From a checkpoint of a small transformer trained on Wikipedia: 6887 steps.
MLP neurons of a small language model. Each row is named by its layer, matrix (gate and up: input weights; down: output weights) and neuron, and shows model dimensions 458-521. Each number is 200 + 30 x the weight over its row's rms, rounded and kept within 0 to 999. A neuron's up and down rows have the sign that makes its largest values positive.
A block is one neuron, or neurons of one layer that tend to fire together. Before each block is what it responds to, as a language model described it from the Wikipedia text at the highest values.

Description: Highway route numbers
L7.gate15,235,226,204,201,238,287,156,180,186,207,198,210,214,195,171,181,216,186,202,224,186,190,231,184,157,235,185,155,172,164,173,178,184,214,154,192,189,208,155,181,173,184,159,209,184,216,194,184,201,194,210,191,155,176,226,160,190,229,205,215,233,226,155,241
L7.up15,197,211,263,199,235,206,176,197,148,199,173,196,189,233,206,211,157,169,186,242,171,169,176,185,171,248,218,128,174,194,165,123,220,199,182,164,196,202,159,217,202,220,193,217,178,220,193,170,181,186,251,198,166,173,189,216,150,159,191,197,149,149,183,233
L7.down15,165,173,186,224,210,212,198,174,229,178,263,188,230,192,179,193,196,225,216,193,191,199,256,188,178,202,165,182,231,205,237,234,216,215,154,160,254,178,190,226,218,210,181,216,188,232,192,205,172,199,240,257,196,194,142,211,198,205,189,145,193,163,192,175
L7.gate319,192,206,187,197,236,206,191,182,199,214,241,219,243,204,199,209,240,199,142,207,225,181,198,269,193,188,163,203,198,201,180,182,250,217,244,201,250,216,233,170,238,207,209,218,238,212,235,254,212,187,205,192,180,149,186,229,234,213,205,176,214,229,132,224
L7.up319,210,178,246,199,168,219,155,166,191,193,184,196,216,214,227,214,234,161,180,200,220,191,228,110,197,267,191,213,239,148,169,256,238,203,188,173,237,174,227,166,243,165,191,199,228,219,242,181,197,245,184,225,200,190,137,176,213,196,189,163,177,152,216,202
L7.down319,224,149,223,203,256,209,193,232,195,222,241,188,215,201,241,180,177,191,184,228,201,228,180,212,174,195,163,138,179,160,186,243,200,251,184,227,268,149,164,202,223,198,187,218,210,131,187,224,209,204,201,181,185,181,165,198,213,216,170,193,206,195,220,205
L7.gate354,264,273,175,201,239,145,215,214,208,191,168,175,229,232,205,200,176,220,204,166,190,184,223,144,250,185,204,164,245,200,194,174,180,163,200,183,246,172,231,178,206,177,213,166,236,240,275,214,200,203,222,209,151,256,228,226,182,237,145,206,143,195,211,166
L7.up354,216,150,249,219,210,185,204,171,200,194,183,221,217,197,209,181,212,239,216,107,229,190,207,230,175,213,222,179,197,229,161,195,221,218,180,202,216,169,242,158,183,218,243,240,199,169,216,164,130,186,190,144,165,167,232,212,245,177,228,173,194,199,182,204
L7.down354,162,185,222,206,211,187,156,224,171,195,214,237,175,155,153,184,181,208,198,157,148,189,223,175,258,163,198,229,215,183,200,224,217,173,186,202,240,234,234,234,210,213,227,213,157,191,168,241,191,143,182,230,164,178,206,187,174,164,237,188,187,197,152,154
L7.gate695,206,198,163,181,187,167,162,184,128,170,173,165,264,196,185,155,192,207,191,187,216,235,164,178,222,212,181,243,228,230,218,265,201,227,262,218,229,211,134,144,230,265,237,210,221,207,220,142,167,130,224,213,147,238,178,174,226,223,278,169,178,172,206,181
L7.up695,182,215,174,220,190,197,185,209,146,152,275,212,217,177,215,237,164,195,190,190,252,231,174,223,199,196,183,231,179,155,160,196,201,291,192,185,204,188,224,188,253,186,224,177,237,210,252,181,214,155,220,206,214,203,239,247,191,137,223,153,234,225,152,229
L7.down695,166,205,159,176,186,197,203,191,218,207,204,202,145,207,194,229,175,245,186,202,158,221,208,212,242,218,197,224,267,169,199,174,223,250,208,250,257,211,222,160,194,194,283,165,175,183,257,229,190,181,236,219,230,208,202,217,237,196,130,182,200,193,167,227

Description: Start of a title
L12.gate80,147,223,206,200,221,195,209,216,166,239,199,154,166,193,178,201,255,200,182,225,189,221,273,174,203,192,201,215,219,218,234,193,199,223,222,210,196,158,218,176,235,217,153,233,189,192,233,198,198,232,194,202,170,171,190,138,180,147,201,154,178,207,160,256
L12.up80,193,161,227,232,210,232,275,185,227,198,196,198,184,182,188,185,234,146,209,198,187,214,179,171,187,188,220,182,199,218,201,166,186,154,156,181,197,235,214,233,240,240,246,178,186,177,236,208,174,197,168,168,181,251,214,196,187,240,216,237,252,206,181,171
L12.down80,214,169,181,161,241,206,196,195,160,220,204,219,205,148,198,200,208,205,213,202,190,179,214,218,217,216,202,265,196,171,206,217,179,207,199,207,212,210,206,156,256,169,203,203,196,182,167,196,232,179,218,222,260,138,179,223,204,213,193,180,226,162,215,179
L12.gate237,159,181,183,234,179,212,217,142,168,237,202,260,211,146,212,197,256,152,204,201,157,185,193,194,172,213,133,202,202,165,206,168,217,262,112,194,167,215,244,209,237,217,154,219,228,180,201,213,179,195,268,252,261,195,127,161,209,211,177,221,218,219,230,199
L12.up237,289,229,208,181,219,266,167,180,208,259,159,154,194,157,201,205,170,155,229,158,163,206,230,207,165,146,224,237,236,240,198,230,150,232,230,212,211,183,160,224,169,237,240,170,242,211,212,223,181,167,188,168,192,169,251,239,212,212,160,227,194,214,181,222
L12.down237,192,207,214,178,185,215,222,245,146,192,248,173,163,220,203,235,209,165,191,211,200,242,237,208,215,209,177,182,187,224,152,173,197,135,259,192,182,170,217,194,208,188,172,227,195,155,235,230,225,167,173,237,215,166,220,203,195,173,232,260,221,193,150,192
L12.gate343,218,239,260,206,164,230,177,183,246,160,248,210,237,168,257,263,229,221,210,216,174,252,224,243,194,224,198,191,198,202,184,147,171,205,197,203,176,235,238,187,201,236,190,235,216,194,246,208,187,173,212,229,172,184,212,155,201,230,186,193,196,197,208,243
L12.up343,250,182,207,227,210,214,168,218,183,197,252,203,236,140,159,125,224,167,239,189,224,193,226,181,222,190,180,193,172,222,254,240,273,262,230,216,197,232,254,180,227,160,147,192,231,247,174,199,168,174,229,216,128,190,230,232,194,165,233,176,193,185,169,230
L12.down343,225,192,201,193,218,219,246,216,190,140,195,188,169,175,128,219,189,202,234,213,217,257,231,155,171,174,265,180,203,162,132,177,197,184,219,216,201,203,219,244,223,184,197,186,190,205,183,210,191,212,232,200,187,217,150,183,205,237,188,193,177,230,163,186
L12.gate536,231,207,132,196,143,188,230,204,255,233,159,172,190,187,204,232,231,174,167,217,173,220,209,180,216,212,203,134,168,255,232,211,225,218,226,224,217,191,204,245,209,258,167,226,209,176,197,248,201,246,248,222,234,282,143,185,220,170,234,246,186,155,255,228
L12.up536,172,188,194,173,185,240,204,223,204,220,207,219,186,204,194,184,229,181,199,201,225,240,230,211,203,240,208,187,155,188,254,217,155,218,229,226,172,160,193,208,205,226,195,247,176,212,223,191,223,202,194,215,200,215,249,205,158,265,182,192,183,177,156,160
L12.down536,191,178,192,221,163,153,215,215,177,166,163,215,187,181,209,240,172,212,187,188,237,216,264,232,229,221,177,169,132,223,156,190,203,159,179,226,212,233,215,225,240,203,146,189,156,169,177,181,173,173,198,236,214,200,173,188,162,183,207,204,166,211,222,208

Description: Music credits and performances
L8.gate371,197,203,200,182,172,197,237,188,215,206,256,182,254,202,218,175,126,157,170,169,199,164,185,190,191,231,208,241,210,193,201,181,174,202,158,184,126,249,200,192,223,230,192,199,247,259,234,171,164,214,194,235,167,157,202,168,221,215,129,233,139,191,195,232
L8.up371,228,249,219,204,210,150,232,195,172,238,163,219,234,236,218,165,179,173,200,192,170,150,197,185,226,169,274,258,213,220,301,194,204,198,160,189,139,221,218,180,239,230,210,217,221,206,205,209,222,248,246,220,204,175,210,189,207,206,163,183,181,234,208,186
L8.down371,207,207,221,272,210,252,212,205,216,214,223,225,220,249,190,155,178,254,252,230,225,203,180,226,210,183,202,130,239,197,226,143,157,224,189,207,188,235,191,208,236,212,166,191,219,163,141,205,217,195,152,210,182,195,183,221,233,263,108,218,195,243,183,170

Description: Ethnic and nationality words
L8.gate515,211,168,207,216,177,204,231,185,219,233,179,209,240,191,177,160,192,207,203,194,195,204,139,211,163,244,197,235,168,187,189,182,250,188,201,191,201,206,221,246,193,190,162,167,138,169,163,142,219,211,224,241,151,164,205,225,234,174,233,158,227,260,160,213
L8.up515,199,175,182,133,196,201,207,164,197,186,208,164,200,187,224,134,121,153,220,208,216,184,269,206,148,182,271,142,187,215,187,180,250,179,205,188,253,197,166,217,257,163,237,209,135,228,217,193,229,230,190,210,221,254,204,189,189,221,233,206,196,219,255,199
L8.down515,177,203,214,164,185,225,187,168,248,168,185,158,199,192,207,190,165,179,196,202,228,160,217,214,180,208,172,210,222,244,215,187,160,190,131,132,174,209,209,138,167,218,185,200,199,216,179,222,156,186,228,167,213,228,204,205,180,202,184,197,209,205,202,184

Description: Passive "was" after subject
L12.gate53,165,209,186,199,211,201,224,217,224,157,186,202,132,260,196,184,194,149,194,218,177,173,224,178,216,172,196,188,213,213,208,180,219,207,245,194,220,231,199,190,164,179,242,255,188,194,216,164,203,204,209,214,189,208,211,166,255,197,205,223,254,188,211,167
L12.up53,249,201,208,221,194,211,226,194,221,199,222,206,209,167,157,213,226,221,162,220,245,238,203,162,223,174,203,180,200,199,157,179,179,220,234,224,243,188,184,253,237,171,202,117,253,211,243,186,182,207,188,223,215,185,166,145,174,189,182,202,210,190,240,196
L12.down53,224,159,189,253,178,199,156,203,185,215,250,199,167,221,148,210,217,178,241,172,251,215,207,219,224,234,196,307,160,205,208,189,228,206,233,223,223,186,222,230,170,174,227,139,172,163,181,201,264,177,209,212,211,236,167,181,182,145,213,218,227,178,199,230
L12.gate136,254,194,227,204,225,212,200,193,223,221,210,188,180,192,150,166,166,160,206,194,198,183,228,256,183,174,261,237,160,191,171,171,165,159,141,208,197,191,219,181,162,236,196,190,217,211,200,199,125,234,244,208,192,159,188,198,157,173,266,243,176,238,164,185
L12.up136,216,194,184,224,147,180,182,205,227,190,226,137,219,223,151,215,215,185,185,218,215,197,182,197,206,225,237,214,200,205,234,240,220,177,144,172,191,187,198,215,191,269,161,198,241,199,199,174,199,209,141,184,227,197,204,196,201,155,201,219,141,156,203,232
L12.down136,215,172,195,175,179,236,221,133,153,233,203,204,215,236,204,193,194,175,225,169,156,216,196,184,219,238,171,238,191,126,205,189,250,201,173,226,196,247,193,200,172,169,205,236,197,191,203,198,211,245,221,200,155,200,213,229,170,152,165,193,210,207,177,167
L12.gate766,229,183,187,173,164,215,170,163,246,169,232,214,155,230,157,157,215,181,195,268,187,165,166,164,249,160,225,176,174,221,200,198,190,208,218,195,199,187,203,215,172,138,175,212,204,214,220,203,185,224,164,178,204,133,165,167,187,196,223,182,208,234,229,238
L12.up766,196,210,192,238,209,176,308,253,212,196,202,241,151,237,143,203,264,268,213,170,180,203,188,145,191,184,232,240,227,208,228,234,212,181,225,215,199,225,203,135,208,140,161,211,217,232,160,177,157,216,232,212,202,206,191,180,199,183,210,225,194,207,232,198
L12.down766,173,206,206,248,167,219,251,234,190,228,212,186,179,253,139,198,221,151,214,223,215,181,152,160,228,145,160,299,193,215,231,181,204,216,190,198,225,197,219,202,201,173,209,234,205,199,230,182,183,191,211,182,162,212,247,187,176,173,233,169,213,234,262,208
L12.gate770,177,243,207,324,240,221,210,193,173,183,223,265,216,229,172,231,212,258,161,305,206,184,191,184,190,165,175,185,198,257,207,205,234,259,179,171,183,219,163,192,227,207,226,239,197,194,190,191,171,204,196,199,170,205,202,182,221,190,164,177,219,220,240,201
L12.up770,215,186,201,215,221,224,205,241,194,231,202,254,173,187,183,139,228,203,197,192,200,170,192,211,197,187,236,268,234,163,156,204,179,212,178,214,175,181,256,183,222,179,213,216,195,186,205,161,178,239,237,197,206,223,171,193,197,198,178,201,207,227,204,190
L12.down770,230,228,173,222,189,196,237,155,197,208,204,183,228,182,211,177,146,173,184,172,222,214,251,124,163,170,178,200,185,196,250,219,229,214,204,147,195,157,140,173,207,258,219,236,148,192,201,184,187,188,248,228,166,221,160,162,198,194,231,233,182,209,162,179

Description: Proper-name continuation pieces
L12.gate212,199,208,220,195,192,207,251,188,189,192,191,188,260,201,178,206,221,215,181,225,191,184,201,180,158,218,241,152,182,217,210,191,224,237,175,175,241,141,166,178,191,201,148,144,260,180,229,183,219,213,183,189,221,201,194,166,186,185,170,171,151,255,205,223
L12.up212,204,134,190,207,214,173,227,177,224,219,184,193,166,201,194,226,260,160,186,211,175,230,192,242,212,242,172,174,215,208,258,242,169,247,119,168,208,180,240,163,252,223,202,162,188,216,215,203,186,210,193,195,226,192,171,229,225,166,176,214,203,166,229,163
L12.down212,215,175,170,214,196,186,186,123,143,163,218,161,193,223,171,233,186,169,185,246,170,167,232,197,198,214,229,179,246,160,179,193,171,188,201,204,234,200,200,224,99,181,221,179,168,246,177,258,175,193,173,224,217,184,158,190,218,177,213,199,182,194,167,207
L12.gate378,196,197,153,181,193,240,198,195,211,259,194,170,234,183,215,200,172,189,166,210,186,217,185,194,187,252,143,211,243,193,219,165,219,201,165,185,247,228,218,232,183,185,213,185,161,186,213,208,220,257,171,152,183,206,200,220,212,214,273,170,212,185,194,210
L12.up378,204,189,175,269,235,225,208,234,213,147,203,194,186,232,199,188,187,249,197,186,182,170,181,222,198,163,171,222,234,200,182,166,170,210,204,238,200,191,197,168,213,201,217,183,167,213,189,199,116,162,245,181,184,246,233,146,172,194,179,221,182,207,166,195
L12.down378,141,185,197,236,225,174,191,214,224,222,197,197,214,247,233,216,125,188,227,261,165,161,184,233,220,161,159,191,188,222,244,252,208,199,149,220,183,191,224,169,186,194,168,250,127,176,192,171,221,170,195,190,199,198,218,168,201,221,168,214,179,232,257,189
L12.gate640,190,175,193,221,212,154,195,195,264,133,227,206,216,189,208,196,174,145,134,194,199,197,184,180,211,178,189,158,214,231,226,204,238,186,176,173,207,211,199,172,197,154,186,203,177,242,179,167,198,235,145,206,204,177,201,230,226,188,219,180,235,260,241,181
L12.up640,203,244,190,268,176,231,160,200,141,175,204,193,178,189,207,210,209,232,233,253,206,258,232,229,184,203,209,202,226,207,250,182,205,142,196,236,195,228,222,171,199,213,220,222,226,203,205,264,193,210,191,198,194,200,219,166,178,198,224,161,218,206,205,220
L12.down640,194,187,193,200,233,220,194,206,231,171,224,202,177,179,213,201,189,170,197,184,222,252,128,157,194,193,233,106,178,168,182,216,168,217,166,191,202,182,216,208,192,225,191,203,152,240,147,185,173,222,168,216,201,150,213,239,251,186,204,152,212,147,178,176
L12.gate787,147,200,191,212,181,200,214,146,164,182,153,174,221,217,205,225,151,192,203,213,132,222,211,258,196,191,176,187,217,157,249,233,208,189,224,152,176,190,230,136,175,225,215,212,223,216,185,169,198,202,152,197,194,222,179,266,180,222,205,104,186,217,157,228
L12.up787,252,230,147,203,260,179,232,184,171,218,206,217,175,195,194,178,201,201,218,270,203,215,200,171,198,194,208,163,190,208,171,225,185,197,203,156,235,243,181,189,186,190,166,263,201,276,177,228,278,201,269,200,205,212,197,189,156,203,172,240,183,198,193,159
L12.down787,222,204,187,154,187,198,164,197,227,121,204,234,210,227,198,186,229,137,245,207,230,260,237,203,226,190,240,191,185,207,209,228,148,187,235,223,173,218,228,222,261,158,215,215,174,217,189,204,244,214,187,200,158,193,183,216,195,174,191,215,195,164,229,196

Description: Finite verbs after subjects
L7.gate135,229,215,255,168,187,177,250,207,164,239,225,184,215,164,207,166,134,147,138,218,237,184,176,246,179,171,199,186,213,196,146,185,206,177,208,232,214,225,238,212,181,175,207,223,196,166,235,208,137,234,179,236,197,244,156,206,206,163,203,172,173,179,188,148
L7.up135,184,216,206,180,201,185,187,260,213,198,254,214,196,220,189,175,169,201,241,185,181,208,206,199,247,200,193,212,190,211,198,237,221,263,284,224,153,216,228,196,177,198,222,224,181,261,120,170,231,153,189,225,199,240,231,191,213,156,199,196,220,233,178,226
L7.down135,156,211,219,161,223,206,186,226,195,192,243,176,219,203,257,159,213,206,243,179,160,183,198,232,244,196,182,248,209,170,215,220,202,156,184,193,213,175,211,178,226,201,230,174,136,193,175,194,270,213,210,228,206,245,166,179,179,169,199,138,225,162,150,186
L7.gate345,189,225,183,178,228,183,191,142,221,237,187,226,171,198,193,274,161,212,195,199,244,196,171,179,218,177,211,237,221,229,171,150,168,172,192,132,199,186,198,197,165,147,185,180,131,147,222,224,202,229,145,201,185,210,274,166,172,190,187,205,220,210,152,157
L7.up345,209,192,184,250,229,221,207,238,185,232,182,194,121,204,175,194,192,276,222,243,209,169,207,196,208,132,227,242,240,174,209,194,228,191,263,195,215,209,146,235,168,199,229,206,193,196,193,191,208,227,263,182,195,198,177,199,214,172,208,210,253,212,227,169
L7.down345,188,184,203,194,166,213,228,243,192,173,181,202,184,224,144,179,196,254,201,213,171,210,239,157,185,243,248,289,182,206,178,169,179,174,221,137,216,178,160,181,218,236,225,232,186,193,128,217,165,237,211,215,202,190,202,150,208,226,237,130,260,193,206,199
L7.gate459,206,219,153,157,164,200,165,172,192,190,207,193,259,185,186,198,198,187,252,230,190,210,235,142,203,265,151,257,199,189,208,216,187,226,252,162,187,203,189,212,149,153,214,166,195,189,230,200,205,203,176,174,188,153,154,199,162,186,178,216,194,174,208,173
L7.up459,192,214,149,167,192,262,247,114,146,224,195,184,263,226,179,207,235,206,217,245,227,182,226,159,204,225,224,206,213,221,135,299,197,208,222,200,203,215,124,206,185,177,186,197,179,212,228,196,254,279,260,191,146,204,164,216,169,195,178,139,258,191,181,136
L7.down459,167,222,168,139,162,225,241,197,193,194,237,173,184,250,176,180,204,235,285,189,230,204,220,229,182,243,176,201,214,220,213,193,253,192,201,251,192,202,172,243,148,196,143,198,156,148,231,262,198,173,201,175,198,203,217,168,213,214,130,195,197,168,198,171
L7.gate710,197,180,228,216,226,197,201,202,221,130,183,212,198,176,203,202,158,194,225,216,173,229,219,189,202,146,188,268,200,125,204,249,180,247,237,201,191,154,258,233,192,239,216,226,176,170,195,211,210,184,223,179,140,174,159,241,180,253,243,204,266,173,195,229
L7.up710,177,184,189,227,182,193,138,237,260,263,183,188,202,176,177,191,211,165,203,215,184,253,212,152,208,196,182,200,207,205,188,165,181,217,228,212,161,167,231,130,196,218,183,213,219,194,268,189,209,180,214,126,190,200,197,190,149,180,156,184,223,224,213,219
L7.down710,243,199,158,207,170,164,246,193,204,175,153,248,273,194,153,171,201,173,222,236,223,152,185,143,241,235,199,256,189,204,221,193,192,183,188,277,186,197,241,177,222,210,229,236,234,208,250,148,213,179,131,227,211,213,227,199,181,170,171,165,238,239,198,207

Description: Verb after person subject
L8.gate78,200,213,211,220,185,198,193,224,187,177,180,198,243,179,203,248,203,217,199,183,202,212,162,154,219,160,242,217,186,240,175,218,210,186,215,175,179,196,252,142,178,221,184,176,237,207,178,163,128,214,257,208,208,227,175,202,154,181,219,242,233,232,237,222
L8.up78,212,196,230,172,194,173,201,215,197,194,254,251,212,205,236,180,205,173,205,244,128,241,205,138,211,204,260,281,185,181,175,235,223,196,198,197,164,222,223,118,240,194,183,150,181,102,176,221,155,180,197,242,155,218,188,216,210,188,215,188,185,200,228,190
L8.down78,179,183,176,245,240,183,205,211,228,232,179,229,226,195,190,256,173,200,244,219,158,225,203,196,202,242,221,236,204,198,233,177,160,166,193,201,185,191,249,194,177,161,195,196,218,226,223,193,197,263,149,197,221,238,188,193,174,174,197,184,210,195,256,196